From a checkpoint of a small transformer trained on Wikipedia.
Size: 6 heads of 64 (2 for keys and values), vocabulary 8192, 8.27M parameters.
Architecture: rotary positions, biases on query, key and value, tied embeddings.
Training: a variant of Adam for these matrices, 3682 steps.
MLP neurons of a small language model. Each row is named by its layer, matrix (gate and up: input weights) and neuron, and shows model dimensions 96-191. Each number is 128 + 24 x the weight over its row's rms, rounded and kept within 0 to 255. Numbers have three digits each. A neuron's up and down rows have the sign that makes its largest values positive.
After each neuron's rows, "fires after" lists the tokens most often just before its 100 highest values on Wikipedia text that the model never trained on.

L12.gate51:108125124096147119127124122096136144116143175128156153122145176104200128171151157103123109121093112153099155168099178127140150127157123135119129124134116100110112124111152100132119137110135158145159190135152114163163120095150119101135118101104146149134134150102125129101116138127117141126
L12.up51:118122127112136111093089117100124155135124116099162165171139147138139113160120112138141113175150080149140122131112134104102130108130126136166102132115121098135147173108171161150124130062155159110101137151106149111121115161097087133147119125119150150109102200112198139163143086150156150115
fires after: "|", " ", ";", " |"

L2.gate230:139148130151142098172143135141128151137129111147146102104145128124135131137090101088109128150152135104098130175096106113106089094144137133108115138109119109132145160088148127112099146082166127116177148114136113157098106126089174085148146128095122139107131150130121129143134164143132154180
L2.up230:128129134120129127147143097097137153148156115154111150117116115131117123147147124136123071097146084114088145136109103119123163103105075091125145109148078114128150122090125133141125138155133127127105158128150100123138078142160128118132119125094080125107124106131129154139152148078139092142
fires after: "A", "N", " moved", " transferred", "I", " E"

L6.gate322:109149132119128134165105110129159176125131118092129109125138129134120101163134141133120121128139123133156111137129183152111111117140117151094092174113105084079149069135114078117155127147158083162139122145083162153130103085154095121113113156156124124181141107130149135098123119192092079133
L6.up322:138124078144142136162154168108116157108139135124124119113127187124140085163102119088102097100084139165203157141151117179117160112101108193118124119094107127147139139138134153114120133162150141108132170136077120108158136153079134174110132138127166110169157132132125130118129159096114119131
fires after: " ", " f", " F"

L11.gate342:139116116128134090156168129177139135128084163150164127134117117154158134141134091127110121109114109119150116129111110155147171137110117122096116107132113114133135152119129147135166104109098148164152109187108120145119137077159121103112136120146125107154178071152112151132097151145107119136
L11.up342:123092173138118182099116130129101103120128151148156127106175096110142147155106139185152123152162130137140160093161148133091104116146093106128122105144122124135138171125136065121122109115105122126106141126141144161146138119103116152137116123167156162139139161157161113088145103108130079109
fires after: " ", " his", " for", "10"

L13.gate181:122111158125148111126157147140094131146166106107132122096133113142130137098121108091099116115146122140143152133103138159165111129120124100125119166122096136133086088178186133124136149133148150185168117120123111098115127104203151081098159150142131139082120101118126097155158131129161157097
L13.up181:136122109114138164149124088119101105167163130080105132196117140106126137140118122160129151104164159161131120100088106099135155119108105123129102070136100109171119110099135139109102126129091098127151150124169088127151127129126117113099123126138099141097102153121084145106125172106148087083
fires after: "20", "19", "18"

L13.gate51:135099117118113134122112162117128137167141149161112144160139164104104119138131127123153161151126159146162117137080168143108141114161125115193140139153122085160106049113157114122110136118170141131142183165102126141148113108113137144131111130115125114103179101103127116168165107147169132119
L13.up51:112132136105086115131137107164129097148112147105141117140144159127114086125104095135132103131122170109135117100142105125125143193090139107130119155108145136189097110157123117148089125114099147109149090134130136114126137126136139124133098121123164129114168154113121159108128094104138135136
fires after: " |", "|"

L5.gate83:126097147118117076136128106131144128112142105110123092113111122124170120104090149132169142149167120128138130087103101158117143123110183114146157161133129080095158105082176110128103116114168089177112172097106146158155044125092149122106139129117104135152110114121120136094123114128133121111
L5.up83:144132127136145101107120178139096153101119134107069140131108117118137145154122101135137113145139070125131130090126117142153169152111139154055151137133154165135114139163116167106150137081129130111129116147144111151090146132110089126128111075114159105136114148152098129131126159137123070155
fires after: " f", " F", " w"

L5.gate132:111132121142155145187145148189157149100100090094145136118167176140073136149116070083111135136154082085126135157132149141138124125115125092126169137111135122139113127118156100092163135102130120142098102169114102122151109134154132100092163139123135134192127082140121127117130162171148126150
L5.up132:172141087076129123097100145178113178145119086118107142108078112081125125140081102152118103127116171121124158160127146096113116104120121127116144106118132139163128161103082158130111115158169099155118105120117127154127148140130122091139132159123186157164129092064121185105150114109147133143
fires after: " P", " G", " p", " F", " D"

L9.gate253:139137130105133126125129179120129142103121094096175106157143158100158146160110150164151120109108127078165097140109119093109127091121130108128135165102150148152148133150109119086125144102151067119147164150160131111100115104122166075090081135137157131080118152111131131178136137121155159134
L9.up253:131154136081125127108092131134106081141120107159109124125074160128146150120145158095123131101115134127163121101081119161138129161081131143115163143141103130149123094124142118101127118104126140100084119131158127132116133143125162113166102113111096080159094112148146117134098154115144132218
fires after: " the", "|", " ", " a", " m", "ab"

L5.gate8:139080118130108137173135122133125149156081168138113138098109123117136088126108141138145127093107131090111111134147175165156127115082094102180154134144156123119147125120121079095115158120146118169143095161151108166124098076162095120137150143133182148185115138096173102100155126123138109140
L5.up8:150120096104136136150096115122140083110088116097137141150130197125132143094135099119170138140105128152121134136114105105159113118157169125180116118136146146121152130156182125172124110110150146148089106153146093146150108088115138113115148123103117121139113155144141127078147131134176140154
fires after: " S", " P", "S", "-", " s", " p"

L6.gate371:124144125103096118144129152155142134108151100100111136149110143156131092103144143117096111128138101138144129181192114136184090151114146101161102142128127144141109103120125087135124173116184175159128162117135107124152128095094123082126075182130130129149132137140139120110146100095160119136
L6.up371:177139086129092147132118137103100095167126126152111085177131169126162135130199128141162119135113142144158137138154156140103155090085151095123156155094152110124142112143131111118151136114120106150091119140105138123126137161106134125131130158129140190141110101145085167116143094109144106132
fires after: "19", "18", "20"

L3.gate326:168112154136121071157130180114104104128137116109120120126143102135162137144125152082126106088103094122135103094127120128102092118152190114164120095126174179118111130115160130171132178113174133163152078144131120103116141109075123151141137110143109119132159154111153102159124139165149117164
L3.up326:155102107170093146127112124129128107136130104153187166142163148097140161165116137149131104109130113131148105153105124144107100145100155111113128117117130144109128132119143116122106098134156117122101132139143117111097123113132096108090113144188119118136091173146120131157134103107208146139
fires after: " the", "The", " of"

L12.gate326:165078136097136154121153158116143139117117104127139143125159097151106122188117108131118138089100130119130115114132149154129113172151133112112130126090127143143140122130139108102122166132154071132120140138114123137122156131127113142094184135122133153083144143140125098169157134154115112108
L12.up326:135102154138167147111108134155132171158109085170155153139133112145106151117101145141160153143103133082105079146118123100098109104137153125149130169135157093119141150146150169130103120144145131134105114095125177063114156121112113146169160147105128111128152108153115069107132124163124116119
fires after: " the", "|", " Total", " ", " in"

L5.gate238:181156159160102112153146115116165141153116115153120150133204106140111095110121165090134121123098125105131089118136084119153150159057131125144133128114117149138136102085118127135105129126146159143152150160140151055125105125128142134123143120121129150144157132075148137121145096114119157139
L5.up238:154103107111123145122140139133129145134114143149111068152172109152125083131099129058136129122154088170094122171158126167180102125084121158132136124128111181133104083122102129142137100126116130116129120137082141125120131134130107094112139106137120144105113114102110106123130108104095143139
fires after: "20", "19"

L3.gate30:100142155115155118121141133130113111121143120138141159123148119126140111132163160151141135118130163157153155131121121140107115080149140098163116142118173144081136138172156153134164156150138158114112121114161137140159139124129076093121118133143157136090104120148108115168125144145155094193
L3.up30:152096122139143095098112155119116127116135167136117119098102175116150098105166121149129195100124141134096160136126102157101137077133066122068117112181142124108134154140140091144136149125133138131163112123158138148131125130172129090133128157151173099115157141168166139116109136149137094111
fires after: " the", " (", " grand", "-", " to"

L13.gate68:155081169125116149131133157149182162142196126151168128067136150110116085133133137133160114111100111134138123152140191153158107156129132132121124098110170130144099155117124104135122153104173138147154145115133117103144143119166148114164156128128092142136095133108152104108135119166119145100
L13.up68:121115086171168092147152108101112129116135133148078130125104125124108087131111151175135149126178083148135106128150123089115101131178115130158136173124143129113173093081090100132103141139148150119116169117125139148095104111117140158147130142104121156085101139149147135134134092106089101148
fires after: " |", ":", "|", "-", " ", " \""

L2.gate29:184180074127115116115089121099108124119095157127139146134134137121126113164142102137147107129165093121138135124144144141122108112118122190118161152134121104131142168116147120141152134136126176108106157166142167168143145116155116132142116098126130105122120134125158144152104097126109100107
L2.up29:118149190058155098115149112065137145112112137076130108116122094123070113100153132121132157158168138159160153143118146103148114146092093112154133151145128110096118105132166120118158120150152108118103150135129146134136111109122113166112118104058155130131110119146136121151132157129132129129
fires after: " |", ";", ","

L6.gate38:134112072135155168146101132162164158128116081152138170137131129156147078141110137135124129144127137136128149131118109139096127096074117118145152131160136123096095156115139148145111150183128104179138113169114119119147130093134110127131094117079139178163112139080123134076158138095095094144
L6.up38:131108157112094172136131117137147157115141120141132112150141103130137112151115116129137145134122139139120127084121129099138160095088121143133115136104136096153126156165134158108141139139083126125152140132097109162135121156118129150080184135105129103177164125139101136061118139114119184105
fires after: "\n", " \"", "==", " P", "===", " ("

L13.gate289:125110150141176099084128098179132135102161104122148143116177096175119111112129162119121191101127115117125146108117138103149166141168138112117077098135094125120158149142161137143156126119176142144137162124104135126097062069135133126136113144112136105144131167081133115185129133134176099137
L13.up289:129122168134155108116144141172154116146124136140164153115164143152095125148083087138087108128103099082150138119089139126158118149118152116140143118110125151110136156057107075142141136081105167095100127147109119137129111131127137115123159120109120114108156119112094107112144113082080144128
fires after: " ", "–", " Att", " |", " on"

L2.gate263:142121132129134159102110141175124150144151120119158114092175131154117118129114119120147120102120164104143109113154141155118133142132146107149115118143159160176123103126150101159129178094112156130138138084146123108099126152135144116152137100181144102158123157139126124164133079148114158152
L2.up263:099069107113126137136133127119133092114126109146103095128125119132141072099118118131120105115126092162148133157115107115157125140141167090101103122111147117148150105130151099177109101134122156143110084123140133123146130141145120081124122136140149160092143116151098117135127100138072156113
fires after: " |", " ", " W", ")", " Mov", " C"

L12.gate56:140137158137138136135126118098110133123114141135161167085127126127118134116113101060117152143129078147133119123164120105132134128154094140116175108120158082130126142094175121118107109128127115114086084130118089097103100129121131106133163142059113146105070172115103122122122135132095154116
L12.up56:117120146093115160133123158124132102188070116084134107106107151102110118137096113131112124172091131191083140080165146082128120155093104150086136153148082133121110131098115117133136144142085137127127056143145127130096140089143145111076122137102131147140120168149109123110122112149163114144
fires after: " the", "'s", " a"

L5.gate263:132117121084137104140102156164166141117113146086107104077141107143164065150108160079109118142174115146098108133130133131137116128109139086142176133136103082117148106087147142093102164162118106129108129131138099140105135149149101125116143122133146126172150074064079117117149161155114095132
L5.up263:138093160158100129111131137116166098157144110115149150083172085160151095109092169104074136150145145103133082120082132086145156145107111138135138128143132150095140140125071074133098118143172105101154094145144141162106140116106136123147150101153152094130172092122137124136094137047141138160
fires after: " ", " would", " he", " (", " N"

L5.gate264:120134178142130093115117123154126105124095160095091112135158129084102126165120092138146155142116150152128137135109149148113115135130134127121098113105152092116100111146111105100161126132183109155114139154116135123124084122121150115109160153158129157155133124170124135123129176114112144122
L5.up264:113092134106146104118108104154150124126127071074107144124133143139129124136121126126185133120102114090163137140167145130120148106118143125144093169158152112170153114122135136147117160102183141121121105147107174125115170075133126153108112143121122139121147118149100126114145162100168127154
fires after: ".", " ", "ad", " P"

L6.gate283:135091148134152127140156135101147133130110113109145108139117110115132131110085134145126153124110104140152146131135161129185112167114135151104164165135124084120119133120176119107144147146150147130134154152085131144129158116140106115106148135084137126151114169162104138086144110153109080101
L6.up283:133093151090144106139131136110109154136116091101137133105170117134129116099091150104150145122080175135185126129106103172144110137131140168136141103095122151103110135141127108137129134107139130095111162125097089159124126121085182144121133073100128124154120156158103095132104153106104147109
fires after: ",", " B", " w", " b"

L3.gate324:086137158100167141160123191127148135166122124134085088090148123129108137150147115150115111121091105118136115152121143159088093152116152126144146103106162140093139131139136141057129130138129105111122106130124121132147092066108113136119143169139131158087108123145094097133156148119187188085
L3.up324:131144151132141121155135136128120121123085121165113085172116109109146131126137140124088113166109104143143142171165119113131121144124151139154175100148129090141149142103120115116106084113114126139157153175099110100105132130163161094125137120187125112153130126141126129136125148138136120113
fires after: " the", " /", " a", " is", " His"

L3.gate202:139156125154130121157107084142075141129165165134118137122119179127128114110112129114141104125155136137086104147076102136080116155185146088149088128129095103139110145126073091101118117117113149128141123119129069130139138136121108111101152163129137160142117126122152139133106110103126137129
L3.up202:143143111136126105145125136153150131113121096165141109157158153084107128132116147136130119121145138177147105135176131167134145098159126049191124092141141112113107124114134091166099105104133095149111102110130137146119131091139129143133149137133132112141090141099113116122133102141097076129
fires after: "\n\n", "==\n", "===\n", ")\n\n", ".\n\n", " by"

L2.gate345:158116091088144142166126151135116126114113129103125089095142126114082138138094116136158141121169172128098154160137118174162106105063156150158152156127169070126129147146108114128134099124125137147152139100126160129094085171133107129099106186143147101142111143132096103146146108111151123108
L2.up345:147160093142159149102128124119087141135165141158103125112201141108147150107154170095114131111132128137078093120190128132091158176131085162152124122087133160093146104104094134143125185111140133122127116131121134147145120108101105179098147122126112146147131113130137118158115114118148081165
fires after: " the", " The", " –", " |", " his"

L6.gate260:138107138092134179122133155184149142164113076153157138153170126109123125098139095108126106135078111148125143104132139137157124095122111130137137145134103147154140134104127092125125147143145106152119146141145104096159152101128112121156125111126150175082128150135152148140153131170119124136
L6.up260:144136146112124134111106155108079120187125119143138122154186087085129163100148118149163136140128144116123101088146140128092159108154130105116103119159082128138158140147114151139116125098158104072157134104113100141141125158092144119133108106138099107101085123114137124128134137133147145092
fires after: " New", ",", " in", " of", " |"

L11.gate155:158109063122154123147141120112127171173151075184126085115131136091102140152114130142064111171109120148117115098111125146139157147155130091080155110135115115096119111137121139098131146133132132103147125159127116129123154145115128159137129144115109098125130103116166096159134087119085135156
L11.up155:132151151108131145159073155135109101135173147092153095105114108085138149105127154104070129092137126135095079164136101108125115146140133150125078141084092151111111157134106100141127113147146149150107163108116131121131129105143136139158121111119142104129161102121107147125102087108146139166
fires after: " |", "–"

L3.gate260:135144088109102146126099087141129107103106119103107133121119106118171146103082153165085164128147137151143107145137139132128085103146112111142147130110130087106131136129110131107183152138157139117181100145078133131124140138171048110135145146115176150156113124082159089137146144137111118107
L3.up260:137114141133111149177147157107136170156136155126083115151113127109164140103084117156137153124167115105133131159132096129116166105139156118150117094141129137077095135155101142129100120083141118091155118113090106131148148113086142108144119125196142094161135114088120153130081122084137151124
fires after: "-", "1", "s", "f", "2"

L3.gate286:119125155134131097146110141126118152108085082071153131101107123103120133154126102105111108111113127136117154140114107117127137109109140127148167129089129102103145122121181139110146132135135104123119141188113120121136095168125146147148099129123142109088110080105103178139135120109192166144
L3.up286:116122108109122100167088134144089109151124150133106135120079108134104125170131138129087154114095112146125180136169106123127169146123141107126118140150111105133125128151127142123126125125090112112148148112156124073126153154101135121082175123127098111133115115138102140138104114140128162142
fires after: " a", " L", " al", "a", " l", " n"

L3.gate337:122141097112147118145107135153118142136143116145134185140127134099132098155130145140117196169156188156156116144112118168114115161105107145178140135083134069097149114119117144102136146148175110129145119138141110135148108111134106086143157170176157119118132137108160100126127127148125103160
L3.up337:128142159118077088095151114093136125110123147170138162161153114106178172140159061153091095135145120124098111121123141135109141150128139135105123103119156117107120149172137141141122096144128111134133123165099092157117111109128204114116143136152133115129137105121100167129111136105172127103
fires after: " (", " \"", " $", " over", "-", " "

L12.gate98:093123118148116129197122162181112129103121157157118144127163124113155119139122097133106103120120123131112137126127163143110114109129095108125105102132116125102180118109104153104140121127132094162159117156135116146141078108102095105106113130177136107171108148115134132084144142114150140082
L12.up98:164103148088139116129136148126129134144134145143163168149121177097147127130145115130125115174111137137103127126125161134137148127163158139128165133145108120134116183128109130137134146089135119129184141115154162165093150123124117120153154123146116181137118140127141122106136109163206058147
fires after: " (", " was", "\n\n", ")\n\n", " |", ","

L11.gate365:130103106122162147154109146159125131106111163131157124097157102092094116084085133118108156101136090130161145131091164108178169126137099134125141130096082115115130153128154119115132102106105161128148185154127135133142113154144124127078092149107117175091147169098093131160132119088110108099
L11.up365:112132174130141158114164114124122133110097135131148101114179106103156106186102102100174104152103110122092117139168130114099141109129116107114124118146118165129178138143146127128123117124116118118144097178131166109146140079124127101118146093117114150129110147125122102075104104112079109082
fires after: ")\n", " ", "–", "\n", "20"

L3.gate193:116114119188144153132131137085156147165130168160126118128144159125134152120149131118089167138071137140118132121148176130106099123145147109173119152088158138119166119107149141117084174111124137143181152131137089146119127113163103169131132140119096109150115144116156143118144094127121128130
L3.up193:135159091102120149137133123127136156145151123151114138177126154165196139141104150097125114136140167137147150153092117158161140114155172111119137115153139159112132145098153129102152128115143125121143087140139126112105119147132123076098140122137124136170108137124069120169093105119124132117
fires after: " of", " Mad", "ar", " Kar", "\n", "18"

L9.gate271:127129117131149093147132135131128132139129125096142082124173075104110120123120135120135120124123141167066103123139093088128120109134123106119125151116154092113122115127094117148151181112150102154127147130111088166181144078138111086178159141107135155123145127125097154106122134115123110123
L9.up271:159161136132160137120104139141118126159156098112148142147139151105128151110110152124127074124126169137102125102140118105118178095142086097116150132130133134122163096143113133101155143153117128094120142076113143128117143144094117089151119109121161134111106175122157152158124112166106113170
fires after: ",", ".", ";", "W"

L5.gate109:179128120101123134128111108122169172119105071106094141097124107104148125106134100102135149134135143142162144129131139159121155112090111132118143120142136139115125118092147099138116165127164088119113093154158109131095109093135123164144117103166125138176138158084159141175125153114117159142
L5.up109:113096156126140143195136098141121151131120110151170125117120185077142146081145164084131120110128147122094126125101117109094144100138122105130132107116171158114099154146160088153155128106125119149108133160134123137183147107097113104115129111083127138131094126147149192093124118125075112145
fires after: " P", " M", " K", "k", " S", " T"

L5.gate93:106116088130097132072142156157123083126114121123150137115099130153140124125129109110149125121087107123139119110057113124133111106121150126131127124129140142173126113142173135112143100143111104150198118116133128186127157158152055137157119137134155125113131140143122119101140115116122177119
L5.up93:118158169132109108123124135154137105111098128098106125051120141108102141138159095151126153113167113110116127147076127126155079133119120160121127145114123137162128123098162134144118145093130171130132119077154141092122130179140139130130108126118087156123161145161146161084122123172091128155
fires after: " United", " Soviet", " Som"

L9.gate325:089144131129158130143127165167177083115125134115112168148126107160156128106128096135121159130078191146108116065117149102124156100115086144106082108128126104155169101131118140144130158148107164125121143163139158118162131126083119126157145122109090117120137086152154110143140186130164115149
L9.up325:163107132124109175154128138075104113141143143116118148146136113132116138115119136123162118153134116141070116069145131092082137114146115154107082123131106110127140168131136145117112099128150109109115170133125131138137140178128118111110179133157106170079112176083118142153168079153114158101
fires after: " |\n", " |", " was", ",", "."

L2.gate140:162106119180154133137140152116106091104140153122137122146140143093150154113120126109115149123126136096091115143098122156152177148097147138114091098076155165116131132121116114116145128130089131131149116104143084082125153108121140112091127156190115141125169130153150106149128152125149195144
L2.up140:143101091097116149166122136128151140085113132089161140144157124146149087142142122133133128112114154110141147169123113144154123124105119108104161164135135148139162103100131152129138141128103133161146154162160167129182130151127120138120105130171148139115121118090129103103130116147132106106
fires after: ".S", "20", "erb", "T", "19"

L3.gate13:160194147115151149181138150177126154114163081110117112112114130164132113100148149096111102140118121122122160157149106141184122139115109131090139149095156124069133112126136089138090135119126140132117112109099102075110112152137115142115106129106133142147187162134124135153130102113098141095
L3.up13:089121138098139145106119143088136080105119141132150109149115117132128151142142066140102135106120097137134104124092167114120152135163120142131125127137088156133125202133119115104126113095153114146164159103118129181123133135106120137172128199126089161140138172157152154109132143103109159095
fires after: "19", "18", "15", "17", " World", " Hug"

L5.gate115:126144111156117146095131143176145140139121106097123122088078156124174118113053131132142148135108108140111118091130147193148106145072097118127143123126122124108142087164149090150134138161132121123117122122123143135130194122203100118120153132149148178165146133143134115103184129117113159129
L5.up115:120131122158142132184090120133097121133135138143150139150148111091134106115150108129093138083075150131140118136118118104127111157137129109137101119119115154138103089121130130178137161128135133072148144158161119122153129158122135140142082089155103110138132151099112146120150155130157134135
fires after: ",", " U", "cel", " South", " United"

L13.gate203:116142115074093132152125160158135127135190112163149094128141137101160121140113161154130111083146117127116151111166120116084157095125137119122122134166116108118129128097125113106147123137118134141160113141138088127129148092154109181150121111128140109132133147139159102093117141156061093142
L13.up203:081122107101132104194141142149125139109133166099140105136120107108082109146131145101075146114094094140093127161143120141158178140117121125076123141155138125094119084117118091113150153118144129114119121155129142111165092158148136107129111143121169124097125095140132163098134152093151127131
fires after: " ", " (", "–"

L3.gate226:145072126122083146119127133145136120125119152121110152078105137135075138118111089094112142129090125131094100114153125131112159166111129133175100137107105153114130093147144104093096134133148126135116145167151107128176145098086093109100141123132172135138148117143112117088156126150123153108
L3.up226:135102145106053173154112105117123113137096148109095168142171122109135097135133115126148143103125171132117157131157101136139158133147150165113136141143146119157150155151101154119103127151156142111159136127126136169117122120130169108091147095197154130141132152136137140135108126121118132079
fires after: " is", ")", " was"

L6.gate187:155154154129127075104152159178176147174147130093131170134093148148157133128076131142119149103121103148116139174114112117109142082096127139093078137101114086175121118127168121154146147113156161168159125141148114149115135110131111082140146127129147144141150119147096100140134110114115137146
L6.up187:174104178089134116120129174153164138141115150090121149106107137127116066131111101096134136112133132153118160137134116143126123100143113136118112143096115147093112135122142106115153119119117139175153111117124121136132142116152119141144149180124156194181158129117113154099143093077111113151
fires after: " P", " p", "P", "2"

L3.gate135:159174136111163185159161170124136142090096125111143122071142082121123110118130158108096144144128134099092141081121162077155094112115126099101123093161117105110153135122125154125123120106147125110162175133147141175119140079121148105115110125156125122116145095093155081127137116169122098130
L3.up135:111220144125143144140113143130105108126113106147134102098141102132118145137120128140137118110126119157117124163133139127130128131130139132125145081113100154103096116122156117116126123099124093082133145095155133191109139137178117112070143144171120135146110114100126117136122086124131105086
fires after: ".", " G", "G", " was", " in"

L5.gate13:127116117131124132126127120162122111154137086133200112083160113157088111136118126132112140141091166117142142182148170139133126115133156121134127137105171156113141086191103117103168157122118129154156150106128145107150166088131149137146098156116105143104123125146163109098138118143116125149
L5.up13:108127149129155111169092114154096110162148132151136135110153110138137094155139125077098144142158096136117130123160122137175172129121085142127100143154119132094097057114094154192131138085075147140113102140139112132128112125130156121092133118095143101130125146120141145066124136121162144125
fires after: " ", " inter"

L3.gate121:162169189116087104164135111159101108114077127115093128146105126169106102161091083110137124133142118142137135179155101182119061192120164135128105141124121108124123131132132162081145101154152098157111094128119127102130128147105114122107120135149094153156142146137091099115112154159140135119
L3.up121:126141090155114108120137104145155129148128145111141146130145103149138150139087133134106161110138150119112142116170084134144105158101094118089078099121154126135090157169115153108157140120162091156161163127167148126138090098121115116138120192154104098103120144157122108162111129127161152134
fires after: " of", " in"

L3.gate301:172132075112158125101094116176146141112162135106137170112120174145134108146113171152120130112142134154135165116106132117134114138108144144126082097142113121108132130137145109145112109111150146163111138108132109143126069087152162113121076129119103075163116131162158103133125141137127122132
L3.up301:089145147120097161160120147149106170192135175107103145153115124147112143069132136136127109131153103168125114170135114148132143128143153091129133137104133148115124156107128124090094149148128112132163133125104116156143152149126095114130159136140176138126112128098121158080138093113125116099
fires after: "1", " P", "\n", "P", " McC", "-"

L5.gate106:153127120115128114155180127124130156131131131163137108101144126158057147181079160111163109172144145129099133083152167128125157112126164131130105107123126100092140127157140142099093126108131142116099119153202102090068085130148159139133107153127109133134150149136114094100165100122156129155
L5.up106:176102150102139125079152098072132155138118136120137130162112100090130133126135112146161108130102118128142161121156119157117148128132137149127134110130160153114127180102117113146138109130131118174128139124096138123153121094133162156116161090104143120155146130158113107090113141136131120082
fires after: " the", " as", " was", " is"

L13.gate325:102113102111097109132149090169131130105114135152154110054152099132164143134123136125148092101126091108107086128128131152111152106111152089154141133131134096123127128150144120142184156144106133130139128141143144105089092085128115106110082118120127098092157141114112131138173147121149114115
L13.up325:071111137085106111141139128158137139128097137109113174140145067124114134105124135116103088166140146119150156167146105131104122152094118113090084151127122127085132101175146142130105118135083113124062145149129150096148143113141153145058152139150172127141123106099087133124067155123133093146
fires after: " ", "–", " a"

L5.gate169:152068141136113128103077092122116084122181129127127169082159111112143104120107129136115146132164143095161119127118126166126145140127137120175144131121115137097162101086119128146098133166144122103128099101143123138122183091131157127127136128139140121161177176120146102141183150157087123127
L5.up169:124150143161142114099113099136105133119169165155103104165136120144164137110125142086078179125131129151180147130118122143065152125132166150175135145139127164107140155108105126124115141170112109142121126100160108093153152157152146128102169083097141118155160129114122121108126147147154181121
fires after: " ", " (", ".", "20"

L3.gate283:098124126142125129119063145144132111123117129163102154127084102131140119171111143124135129121095130085104116131160129115166131159193122119150073172109125128154120118099093133119117120128114103093116175105165130106088132135136104118083108161130132168113123159126093107116145140153104102107
L3.up283:140111176097139117150143114175114171082159102116120097138124146109150097119090138127119103118113126140102147134139106100172133149141109156127125155134172149140134197126122097122144136126130131153194116086147113135142138088133097160125126136130140114118139154111124116155105101104138101081
fires after: " in", " from", " of", " on", " with"

L3.gate53:140110098119129090111130153121143131146107142128110149101092107144136121140079145103140120130110112104139130170129164151091157147161164154142153135133096139119156086128153127150147112146094115092123135169131131110115090110130076129104134110099161094082154103150112100132146122139158081164
L3.up53:116142092136111185149155148117147128143113120116127100121112125130107150141132160176115122109117118142118153141154101137138085094140125113172143131143114133123117098109135160128153163107106132127151124104138149097076106127114103131137130128105127122117111131137155130169146091184144139160
fires after: " al", " Al", " a", " A", " the", " v"

L3.gate175:094089137171164095138125107119170098122117122131095150167130123143147117140105141134108101122146076094157105147083137138156091161099166165135159138116126156089118099158149146100148133191139147134086099114112127152145116121149136131133132151080134090119143067173139128115118134117146107116
L3.up175:184165113145107168156133151108149150119108169173102107129136153167118132083098075117117111175131112125092155127143108166119115133090135103162128122088126113113071144149148150116077073102106104105116108118152137136110142131122133127111159135158130148163115102110148128126144130115132142139
fires after: " his", "'s", " a", " d", " His", "-c"

L5.gate58:096142145144106145107114124110143143151147144116130116123183158132099127104108115142146154089115127146147179150131106174150097083132129124112079130129120114165139124141145126101133186078159149117164140098113149108149095079160129122101143141125150151130159122122115118119167134124171151122
L5.up58:117131150100133147110167134151106132150144104125123090151145141166083174164163106106147097104116133159129135112141130078120105122173131067122128117153108183193141112161087127113064099121122122087161135164118126093142128097120147127137129140132129173092131084125141154160121078194145141116
fires after: " |", " Preceded", " Succeeded", " the"

L13.gate143:127106115081100146145155108105127127097131165116120086110110114151090140131124165122139092108096145156136152134126126132147114126110199094088129179160131139114133114118159118139162156143133144096158106146129085140084126122088098124104112156111116137139142100118134109136139153142183115120
L13.up143:128085129123141154162114146155116098136148104181170111142137107096147121111091148179123073144133153119093156089175128112067157130116087098124119130111126108122142116146136103158124142154121116133116157124143157113121121129155137141095121112096097092149139136169146084138106166103117070141
fires after: " ", " at", " the", " his"